config = dict(
    bias='none',
    grad_clip=0.5,
    decay_shape='linear',
    seq_len=256,
)
MLP neurons of a small language model. Each row is named by its layer, matrix (up: input weights) and neuron, and shows model dimensions 128-255. Each number is 128 + 32 x the weight over its row's rms, rounded and kept within 0 to 255. Numbers have three digits each.
A block is one neuron, or neurons of one layer that tend to fire together. After each block is what it responds to, as a language model described it from the Wikipedia text at the highest values.

L5.up1:139120182103118181149142096172115134111104155157109135038184144103120125084088119125170121165096139135104107149176166096128107067112114143124162124109171125081150094100102141126113113108104122142136137084161148138162116150165090127157136093063094122079184152105166180142124162150170185118144118083123110111121132138145116134098095126141058095116161111109130109076136134077188143182096
Responds to: Sentence-final boundaries. Periods and other sentence-ending punctuation, often with a paragraph break or table pipe, closing factual Wikipedia sentences before a new sentence or section heading, e.g. "Railroad." or "2020.".

L6.up40:125128140159131119129097128125152081154174113132116127127136180177154125128132137118118131154058176141103171105135137126065105130140109167200141129118137147084184093098132135142107083120130131144088150164127153114086156156176128134157147216126097098200179062135183164206090172093127096130136058108126135140125140186071180157123114087064057144161108107084140185091153140052151057113122
L6.up105:137122129185161131171145158155135132148105214157115068077143150143158094115128165121131114146156126148096139130139144160163107149142162102166110153101095130141132105163106159099097113123168120126130078152118165095182127199158124121151086106148153137069163175153111164150088050116109133117105086226134138089176155161120148084111124101137169141101079164156133121134062142152128100126117
L6.up273:109154108113153137135093176175098152141154179085160174092172077146187147076153101122099093159074101115158180097059168147144090132121085119083093127160135067180159109117156145083089073170087118133153115133135155160139101078110163114118094145159122173079141131175179159138191119101110148085096075119103106107144137193149081105111058190116113151117115121093111141169150173154216125146074
L6.up344:102156213209194143127141092111104107137148097125118113142169158221120141122164107115052134127126213104161108131091118106159060140167138118153094132122075149086082082149127145143146161156126104179123144114180111080081165150134100146125117117083079059108108125161094093162106140128156111218126162125112172113133112164099058187155092154130126073200124111097143111103086096137131155117093
L6.up548:106138165215142139098137153129161087172144158141194140099157116081144085093104155117101076094097116093146137222076072134105137106156131161105117150133140107155052161133154152096086144121117170108119131123096109087099100125094129092108124096145146157143115133133118051089125149157078113128156114078127141135160136112099115117161160157072088097151139081158115146083140133170132112120103
L6.up746:116131119137160094148068090118175131128118114130086123099053154124098120126122131087134131215136099138148083191055130136078147075167049113106128145129117161180125112160160134153117151135141117100090092137099084162068197078113180120128085162144080164152136110095086140127182136107101097097135143090131058181126083138126155115174070097158082110125186146117106122141114114156151156116118
L6.up757:135175093135116125151114152149097075133157129109114130106172151159131125090057132079146108166102087145177179137106172151196149024163165091159119194157116125143055155134159164096112128168129131150072119084088114115102207129133189120127108120141134100102176123125146065093135174160145116110107085195160146158161129167152113148040070122128102108114107072127090144174127136160114141074090
L6.up1352:051131130142111115146160134122176098116118136129138134120135104188085179100117125121149087124098173133106139093075154092066122114155161178117090132139139132150098093140143112093109146118117139152137107145139080085105157086142077100129166132092111129081120071154128087166141122102166099141146092101065119106143173066107203132156119106090074196143188150124159152173159114097106132097168
Responds to: Sports stats table separators. Column separators (|, ;) right after a number in sports statistics tables, especially after goals-for or runs columns, e.g. 18 |, 2;.

L5.up139:133127120127126151156139132044163152154126100114165144125154155118152141126092107237163124103099115129170150129099154115100128118179160132128139132114113140147159193109181117141099130152116116172140144153108152156128122095123141096106163111154121134156110135162171090151172125109130160096158163144146148194149141124145147161163146048149110077120088171198162151114215102176135096180106
Responds to: Infobox field-label endings. Last token of a field label in infoboxes, taxoboxes and tables, before the colon, pipe or value (Original release, Subclass, Distributed by, Member of); also some mid-word pieces.

L6.up72:092149145142137135160138139108075067103078153186148157117181137178106185178151095169145117063170127127188116114123161124126157188155106119094146129202149119171111175079160115148128118106081155136105177156141081154135106140083125140143152112109115117126160147134166089138113085075143086077150090101157121066079087143166127100082144144115110171139123115157085161093198141093112125126114
L6.up241:135078104134113173171125120184150101115040142092139084132136094098122122098093119102156125103137114142114085115081091085094159132101104128102117128192113129106100064162163195157114155177064124190096115073129115199122154126128150127145102135110129110146159117120143103122141045070166067138117114156188137127087119127180092161093140069144165113118159156136113165163064148145145136139081
L6.up339:088066133215105199074069114179083203122095127120136130095124091101139109118126104117170141070097167123094120098134125105174103107157111104105112109101140108063166132145096147137094183130084151181140139119135150117135111092105108110127114198080081106146089205138089168192156153144131100141110113181104133158106111125167100111140130142113167149103112118138136197140093159159185185117133
L6.up370:090144113176081162108153161155133155120152160159122131125188128160137104124148130149155120166188127106100182110118099146071136065129109181137119114223109123126138153049167082115189096094138161146144138120147163129116080119150137141141161101177163184096147142167132111132117157086180147102163175182129076099089178133113120095116091070089150079174152132117136152079147094101185152188171
L6.up796:188124119140127154119088083200094141119046112147106155138140149121129127110149127173167221117141126150136143108081099153104168107119086211140128175088151139163152104115172116175172152167169118083131094106134078097169107094156139121137151143132080081166168136144135100124132200067092110150108060119162127123112072064108136110157136094086145139200167125157160094122105066122131121157155
L6.up969:077111138172156108140078177127164193069099125168123144116149154123103092156146109072110144158163134111172186125167108076100157128099132155106140179106076089127090092137108116113129130087144086081177053135134189110166152150099119142167123102188072074190176142114132115109076130168152133115073129069116134085113129113127112108132109159139085096084086081162083091168081088133145166110031
L6.up1242:142102065183111220137078171097096178119049141106122107103092100114144137117145104148149097136110132130144108151130143147119206132115141122134172124170179125123138144129132162106147179157154114175167104108153114131061127112176126114151076053126091071151158203095155090138121133085097138111095137102164173078165131158128119116142152116158138095137148191146155171140173064157130107221110
L6.up1481:137107049124081150114134126163104118115092078118154103171170109139177091058139135116115150083201133180173138122077102076126129151177098134158141148143142130103117124136169128127120125098096106123183178170122138050130067118054165120150162123077062108090124078128116145062141113121112133188123105182153099153050153157118134072129138110124123147135101106112139124131099069188160162151089
Responds to: Copula after biography subjects. Verbs like was, is and being right after a person's name or He/She in Wikipedia biographies (He was, Foxen is); also weaker on nearby punctuation.

L3.up151:089157125187154087092048138153158183131141173144120122102125143118160120085137157162076085169154147102160194151133135142106123115168132150135152091061143104100076181111125136078139074151137112223142198087106157110107158165125140155078072091105176084158189118141148099139039099099162159159151098111095067175127098101132188143086102151170072111121097089151133070091172152144125191146130
L3.up256:128142160131073125093071155099168069138137104104107073109049164142068140160121141133127138148188117196225133196093149144132138147141113175158121113091123138159093123203189173142127119127130109125114200137108114160105104149157118118123106084111113145075145096127144161090081075107096164148134107133104200128110134058089156115093136123146142151058104195152132139072107125177111148152147
L3.up356:132106128135125112190115114094128128123115130152132065166115102151133099125139145142126117102135138098141173194097174176120099167177186124093124132121166158085173102052157117129149161096126093157113138142137138175115117208103117111041104147153140124120074105097106119093117142190051133162115172095163164129119154125126189153104132201114141180099161124134115143109181123117113146136120
L3.up869:142111124069130133144087113142072110125122099112160104131148114109128130132157103106150158062095112119107109144118157143132159108076057175065171107107111109106092170111141165118090102131103177094059073135108128131094180106154159120156129168175097080127127128170101129121151125105133207140092146143170114139123142115141108044123069174149162183054112122141171150105111120144098166163109
L3.up900:167152144119027163188087131121138143114095131118174132135117132111190115112093144069134197112175102184146116067146156206096059130130143126151056136128094106137145105093142122115101164068151128181109124096138117103139156121145182204126159135151073190154149132134132146121131129127046129119119130158153119139076078113057122119109082081101149164065147119154195119164194148089148157113135
L3.up989:060106078109132071154110159086138189120155126064106138146121128100090147116158135112108098146140148099095166085151121122111095165135121169170096139116152172104159173151166163107106023158141136153116076097062127123124158065135129095116130143163208131133114123169119153151116128074124165157149151200077121164128170106137115079102107151030147184140122130159139150154124126119112101117117
L3.up1264:159106133179093168170143119099114124118168117139134163098145134133175164156126097083128209100108122118157121157127175150133152123122141112159170164106124158202154120106177161140079110107057129089090156111112106144078104121189135180039181138128183150127110062141132161183156169099100166144136126151143041146138110093127111096146112123057104161126166109167118122138111134172112175123086
L3.up1367:171109088131121107143115196112106159146090070118142082147150145133120132087097121179168160140130085083140090122082149147097119098097129121143181164101113092151143087177136120144153069088118163119199204110161177057098190183164137136121107143124150181077094128137091148071147128094104193090166107138125171144153156148171151089152133138095086162148121136112144144116097061142164169148135
Responds to: Sentence-ending periods. Full stops closing factual, often biographical statements, especially after a date or place, as in "in 1994." or "in Glasgow.", and occasionally word-final pieces such as respect-ively or ask-ed.

L6.up35:106113162125201174151093123068063117155149190140112106116064181134119104103134143104117126118144160150171133067101127116136136119157115128123176129122113150100136155110145113155122061059097152095140127158124100141121164137074154117112172109104197050138140087151157124114112116140145114195139123148086072083108113094169129097138098155100143163113154145122082108076111109178088125125046
L6.up439:097091109074113149122151125139121144085151060130111188103138106132128116116169122214133170132090121130146095187172133166113166119163076153122106156170123113243136108137164110145103088127108145155099132070095127125130155129103140078113085049208130093149098119199135172147143102098091114097120105126127130166105178150138123121092152148155113172169129086106143139194237130102071093139055
L6.up501:101100145149173188069113125160145118168109065143145137118121134113050123150102099167103170147117111137176144122163141148190137091116098048108139128136139154084156071107168073193161155078117092124148155115074135129138142135124160133102164097122093123119183126124189098105108145181116108131131103135157060144060125103120105099091122140170067119106170076202117112121131101075131117092103
L6.up636:080084192134124083159140204118130104119161118105091135138100155133188142094062095102168097114141158148134135156143130143150205175119175128153113136085147153146156099112114107134147120130111110134121140097166140127121108095155157108116154104124085117118153097091152110170111103062142084150131154103139115192170146121154153173120131156197143121121123087106119171118076147051139085136076
L6.up1013:049084146116151120097123181102104134114130142126127107111144130140118118081125163174141122101089158185174114160137138140119127141163114155174105168191096133148095176168129144107143102077166144123103124157151147134161141125150119115133125113117094107107119134133151181102125081145135088192162116195124122098142186131080106090092166154166172130090124081210169149186156116096168112111102
L6.up1081:151081117120095116087185152098106181133107151149136115105131158163172152102148125148124124114078154099106110085140121129150142119143137148081118117125131139145146125146172171153181153117094117135129133160107084129143149156138129069108060135172176164124190135172170116155120072080127111163098173153118154129086152124187155079141117132110170131141075099126197129122169106137063174122115
L6.up1271:135079102066175082130136080166128180161070120164120090143128165162147101138143167116144131142157177089151105085114161162131151100105099111166179102133172118164160134113171095195114165102114125132152099165159132123116074125121154136100086118135126092128178135136149104101120130146205182143147117153135145149157156119114112156081121118117069110164105142118138117116091086171099114146082
L6.up1299:091152174154174080157128131055157113113164106177102136133142168070093126083076187118150131114090130200141134138171157107140074102144088114077183130078099102138129154122152072139071119166115140129111127106085119152128104131204160088132104127139086120111128119111099136198097094134134065162147194153128093142168128101159118129128101182109132094165117155184132072128154131132140108085113
Responds to: Structured field labels. Tokens ending a field name just before a colon or pipe in infobox lists and wiki tables, such as Elevation, Website, Year.

L3.up3:186133083150077106122103121152127104152089090160116152144144105106112124125132129084142112154202125182147187134100113130127121061143139164149120107103071115093144155112118134116101130184174105130110136099116094151116166167127118100159138132155092056197112122110121139116151124139100148108131125106125151130111071085144152126113135072192148111164088120169132093115104073144137104102108
L3.up19:187103092120106061154136131129124142100159115146158142106135162113143136113137107130150110130162105108139147089143198113127106081078135104117123104137149131134115200094140096140123110162140116156155099152162115103140142154119150151136121185135143128168137115167092142134153120128106075129140099200130072146111102150191115065142104126138114082137137160144146113120150145091122126119148
L3.up367:151126114167140083077127142120162173146061137151100141072144138159121150117153099113135133092155140140145097194107075090111028150119139114104137124125114088113133108133115105112048138090145104167159100079112108133142094133134127136185102057142043086172138140124091142149143154114195082066073141112141171161106071151213119147168119112134148113104121156085097036140150119183158119131057
L3.up584:130081093143129086177090186128137136110097024152169140148112121151143080157106081091121125157111114114213138151089096104165103087085112151117144127142150159153151129135109132164193101135135126141141085127136106128108129112096198145128162133182106165097161079105103127140104085139104089094127101073140135114147144127192119101134137119168146106144151106179187097135087137138099156128114
L3.up882:140112117091135119067147119106066059096129204154165144130135106140170115117125095143154165151117083095105085061141134092083186155156128130133122147087104135162075153146153153146122153081109095105111136118103118171105133108117114121117094136168122121145113120126171118132109119151065117129128117134071110136161140215066167075139147113136059115108198124099091168118133101123141108126104
L3.up1105:112139104174080143137166132179120122153158156203179130165108178096142113088119143109122113108072167162125125093134118126126171136139154127139167136076139084103156084117178109127105131084094171153177161188142088136125151131046194070168181130152118142197126165134098153154123132198138167155186123072198149105119106127171112109130127127154140116130093105073149145126110107160150113136115
L3.up1138:108124133134107147110133125106142102190055164127069174134153080108166140126081196123133110115077174153162187106074108128129106142121137165166180113124140175138082189168161139154104144149188064150063099112100081133134153096086061145106126086096168073158112116129112138133139165087093151125130156164112139148085120150136137116128172081107106143074115129059158098117130211181188115129091
L3.up1317:133139113110137143099118139136131175094131130124144109080171096115157081112126153138148109142116167120109128069124184119148116076077091108108147148114141093104102108102128112123150082124120158147113152197065136098145135114157141129162094122153081105126181177124135027143119096109137135148096162088164155093198116105147112138128139158129099116128079124182116136131148068103084111119105
Responds to: Serve-as word endings. Endings that complete a split "serve" (serv-e, serv-es), mostly in "to serve as"; more weakly, other word-final pieces (Hurd-les, wh-om) and "=" or ":" list markers.

L3.up156:136098150098120109098128182111121082098132165164102131111109176153116121171118126109163110091138100135158110067108143052125141147135076101134136133155180157138109078133154083115143246115136115129120161115210155120113186085078119119133108066121119088126109103143073117135149127133116096128131123163159161170096131142129125124139089183115081105124104149116125130089092108103163123171157
L3.up163:020082132087122157141163137119164142121116080169100165128156133111155159131072104094148134121139104097134148194060159123143096084172158132105108150135157081157170116085109127153103112143129131136133178120099089073141103066098142106173143129183170174129146125126142111141137054154147141094080170078151146115139151100156158168122160154114155125081108116157175087114130085113170161171141
L3.up397:147117074175124113079139107111096126095088119153155141164094110133126144183100138152105138107150167243145129155169193134138112212148151147151151173103175077116164114141092095185156140159150129171148099154139162120092161107124117165155089103124119077081092095098126110156170129129094147153147116108126156072132180125104076108144122101168111094169056093140163123057154129112140146083100
L3.up520:125170062102116113150116079121174126118103118072097114152123187137088137109111149161133123174122131184091134129090163112127175097122101150144165144185114172077142073132092141166167134113086103200139155144035124114096164119096155105155106204156102171098080114165073125151160089177108115100157149082169154113104169147091145183123073167139119151118197109148091120128134126147130109161134
L3.up893:141161057133140124151122143152139164160107160081108147160146119189173126125108116159142154112116192144098120154184067071157118106148182146196149138086193173044119130147133073105136135104111124150099152200127100147203148130108143118095127083117092140153139117145146038193146152123065140144126160099115171141113157125151124174098139175146177115126117070136102121118155183112165140131123
L3.up1191:057139136139134171162120113169179097140130101125102164121099133133133104181050110154100105181115115158107145156157135142145174103113120073096180079072102147126099056172145116145187124087084071141129112136127146106167099143127177053130129147123165146134119174104151095186107182064168173112085145166150203059185165144134117103119115124179101137140147155134154116119115175132137160104127
L3.up1255:139158112143148165135159081110127126112104167101077079137100181088110131171105088117136135122096125117127111129094129084080121161181120110105110151161161132093101155166160108150126156121137117132127109122203143102148108174089143073125118166155119106113141143101139120150135169149099149104142106130115138084118145136118126096149088091084155122131067102117217125073145089061120129195152
L3.up1283:140129110126058175171214117120130143081156156083108132124175130149080093149120107103153131120094120105088139066149150167137129169122140132143139180143146064109141143131123144142151155141106066120166181137115109147099083170102145103172160082207091171112176169122130159173168137106091143208163139073126203124140103149113128144137053107101138127211142144158118177115123147104135114134104
Responds to: Date year separators. Comma or space right before the year in full dates, as in April 6, 2023 or 22 May 1998; also scattered mid-word pieces.

L6.up63:120171135137068107120123132123142091178171162130139140117106145123107080133155112153142188149099120193127108134096129070132144118151141101136168150122156161136137119151157154109141145163131111129102091134231188106103094122145124135186105143127183106168101136192127181211121123156135088103138083121144130115077132091124074089081152190127067136141136091119073197124163128070111101071069
L6.up94:107136101129108111130076193118107070072093142078143174135106093084118163081150127129097114140098086107103143164101100136124143120140094150154133107112109130160133105101154082120095137156113147122124139144106111180099185100128067113162143154075130100109109111139160104142092087171123127174102047127121155089219139170130095077101131120136110158102095117122142139098155146121097114145133
L6.up566:152168125067142097091113119122191137140110068129164124077084097160146146126186076093096120127100167102115165120087115140116121142093094167160161102082130152097129112158181169078143095153109119119110194161113072078103153160133079155150130138062171097121130106135201116093130052088105122210115128168160124097154146101163131079120116162137089094138097102143089149175149132140132112089087
L6.up645:123160139122187085088049092052147163146098132127085095127104128130121151142157123160144156160084122154126216141098183072116106083121122084174124125123121112122118105168132204180146191135124181155104087172157090089085072188115094183141141164120059112114120086171193105149157131177115165127058068126091117127183140054148114072080178144181127099211140101155105101113094155086125115112169
L6.up650:078127121180130119114083099099161121104161135118205121134139134070116147143150113193120094184123150125094113122134124147093098166125195124113132086072159175117100097134159099113068108148115171079119118160130123141121133180106128125180123046096121144093097180136105108192173170138136088121145041162110136151154152175130146141160177157104071130137079169238129116111108137086135121123166
L6.up785:156146102125158146154138161088163076105143158120149114162083148155098087110172168178136107133092159106131120138145177104089159081143124114156130161114132155123158151134109136163072131119109202123169106144104191095101094125147145100113141115123107161156111171164148139117142145162165115122116131140147142119181138158126113157081171122112101138194113109142138146097087136081105175109092
L6.up1268:116099078169102067115073092200123066127162182112144110117140112179126151117169090164147116199100126117165157090161126090146195072155130097124153108142118121128147104135161151127134137102101126167055099096122160120109115167135165161163151107192081088083096086183171143141118186129162078159135162135132109113116210050142068106164125159109183115160144123132086161110199159108115101067112
L6.up1351:136138147159133093114135181067151137141144119085125185070124148147161144170139083135111136142123155131100128129147147134105107105057176130096137107077189163097073132164156133111154163156232208127182114152133133147082114154160099138102137205139082086140153153180113094168104165134139130105127125137159132120169136130123097145074101176137130147104107126121098141072097155121134133051124
Responds to: Mid-sentence commas. Commas in running text, after a clause, list item, name or number digit group, as in "Crimean War, and", "White, Coloured", "8,825".

L5.up636:152100162091100165135095141107126153135118115101126142092166085147118150112167103134159087184139143177136123154173154107144108131153110135158135146132170108148099131154097128150132083073135129156100127181172185125104144170129153110158140105053140136156060109137150134063097098127117124135122117124085102148168185168145080100140144057156104041123226154140126106098159160077106118061092
Responds to: List item separators. Commas, semicolons, and or right after a named item in a list or appositive, such as Space Dandy, Maine; and S70 or.

L3.up52:175114113120060128070170143139109159116105125106108099140132140119098133184099131161091195153115081120089159130121116159107150114172114123119082138105122051123134114135144132102107140136071059160100149115113138148203112122133129174144150111176108120186117129112151113138078130133106093131166043114133070145106216103111113154165093131146165152089102147121132131141104130099121163113052
L3.up392:140173196128077110135112097185083182160113141081185065113114130196099154156073116119109187132132138158097080104128115159130150153155156081119059109167165107125092131132092147105140127155084168137118137114094100167177132116073166139095060097134158183158160208130077122127107174138124091119122099107109071092147090174139103202071169143165167097152184144107164137154127098121202121124086
L3.up569:116088125109149001130148130131127101166120152100159206111114139133140127107082133183117134145139143117125167130125168150099145105167101128087099127121180063142129116108158055105133085127153058164136108117160092166216069105153107122082182159057159127074105094113114127163139057123134152145126159123148103122078161152133075166125140148116141101169158127122127168194108185110122107087062
L3.up653:140153112126106107109167121118096149173115132165136087132114148128137110117127142167160209110068137072148130131037093148107124111100167138104094112126110212155109048153117217122148106113083155177055090121132122089150145150074145110179121114098155120081126186117143124100139127175156081183107131132145102114142140063130133109091093129109146156139206124107153056178162113120154123094139
L3.up1012:128138097141133142159096224175066136110143149145085136122149194112159149136117122128172187136102135141118161149105153178085161161107116175159175066074129168092082125146098143120100121157171108085160170173067162167108132111092139130115104137131125139167145157113082067092088149147123134123089141143113125144142170166084176168102118180169122165116062126127117128148170129147143117176143
L3.up1222:112146092069148150145115117078123123130126157153118103139090146084155127136137099177152149109152182084169143114070141206104128160124156151174168107170090148131178143141125068184147132139134183170096138102172115197118149088126125094083064142097137177127148132164136122109108114119147126204094152129148132098108123097142098149122112120141129108128152168162156113137167132072106118058132
L3.up1354:102176103113138100117162082140136121177137097083084126139142126141107163104120089115138148143096155117145176141130187090108138153142126171135129148093115117163185051118123129147101116120090132173131148130092143060093132161163129122169128113080149099164151175085147141111057134201065132140064116135151156120168126111131147135148109150146133090088099138080135129086115147150119096112104
L3.up1438:109066093148119150160115136099117134052109112155091132111141081110076088099157094186173151130142141099150130142145138204058113151141071163156106094111114105142090087168146059081130126150111104129110162136119111094160106141131141168154131151160155189106115156043129095123099161177103099106111151083168100071148111128113098126169161081113117062106160190175095139104147185151137125128153
Responds to: Partitive "of" after quantifiers. The word "of" after quantity words like one, some, most, as in one of the best or most of that time; also scattered mid-word fragments.

L5.up456:134120106143088177097059183142138143167082138141063140105141144094089100103060147114120123112141191139069105121160143138132160134142167076127102161133159121144138124125135126136128099140153098138089119097130099112143141140140149139041132115123172111155174113149157115121116083128149113175062105100145187107123106154115081129176136107158105115165122140219101163137168112166163117121149
Responds to: Verb-phrase auxiliaries before verb. Auxiliaries and infinitive "to" right before a main verb, as in unable to escape, has been done, was based, could not produce.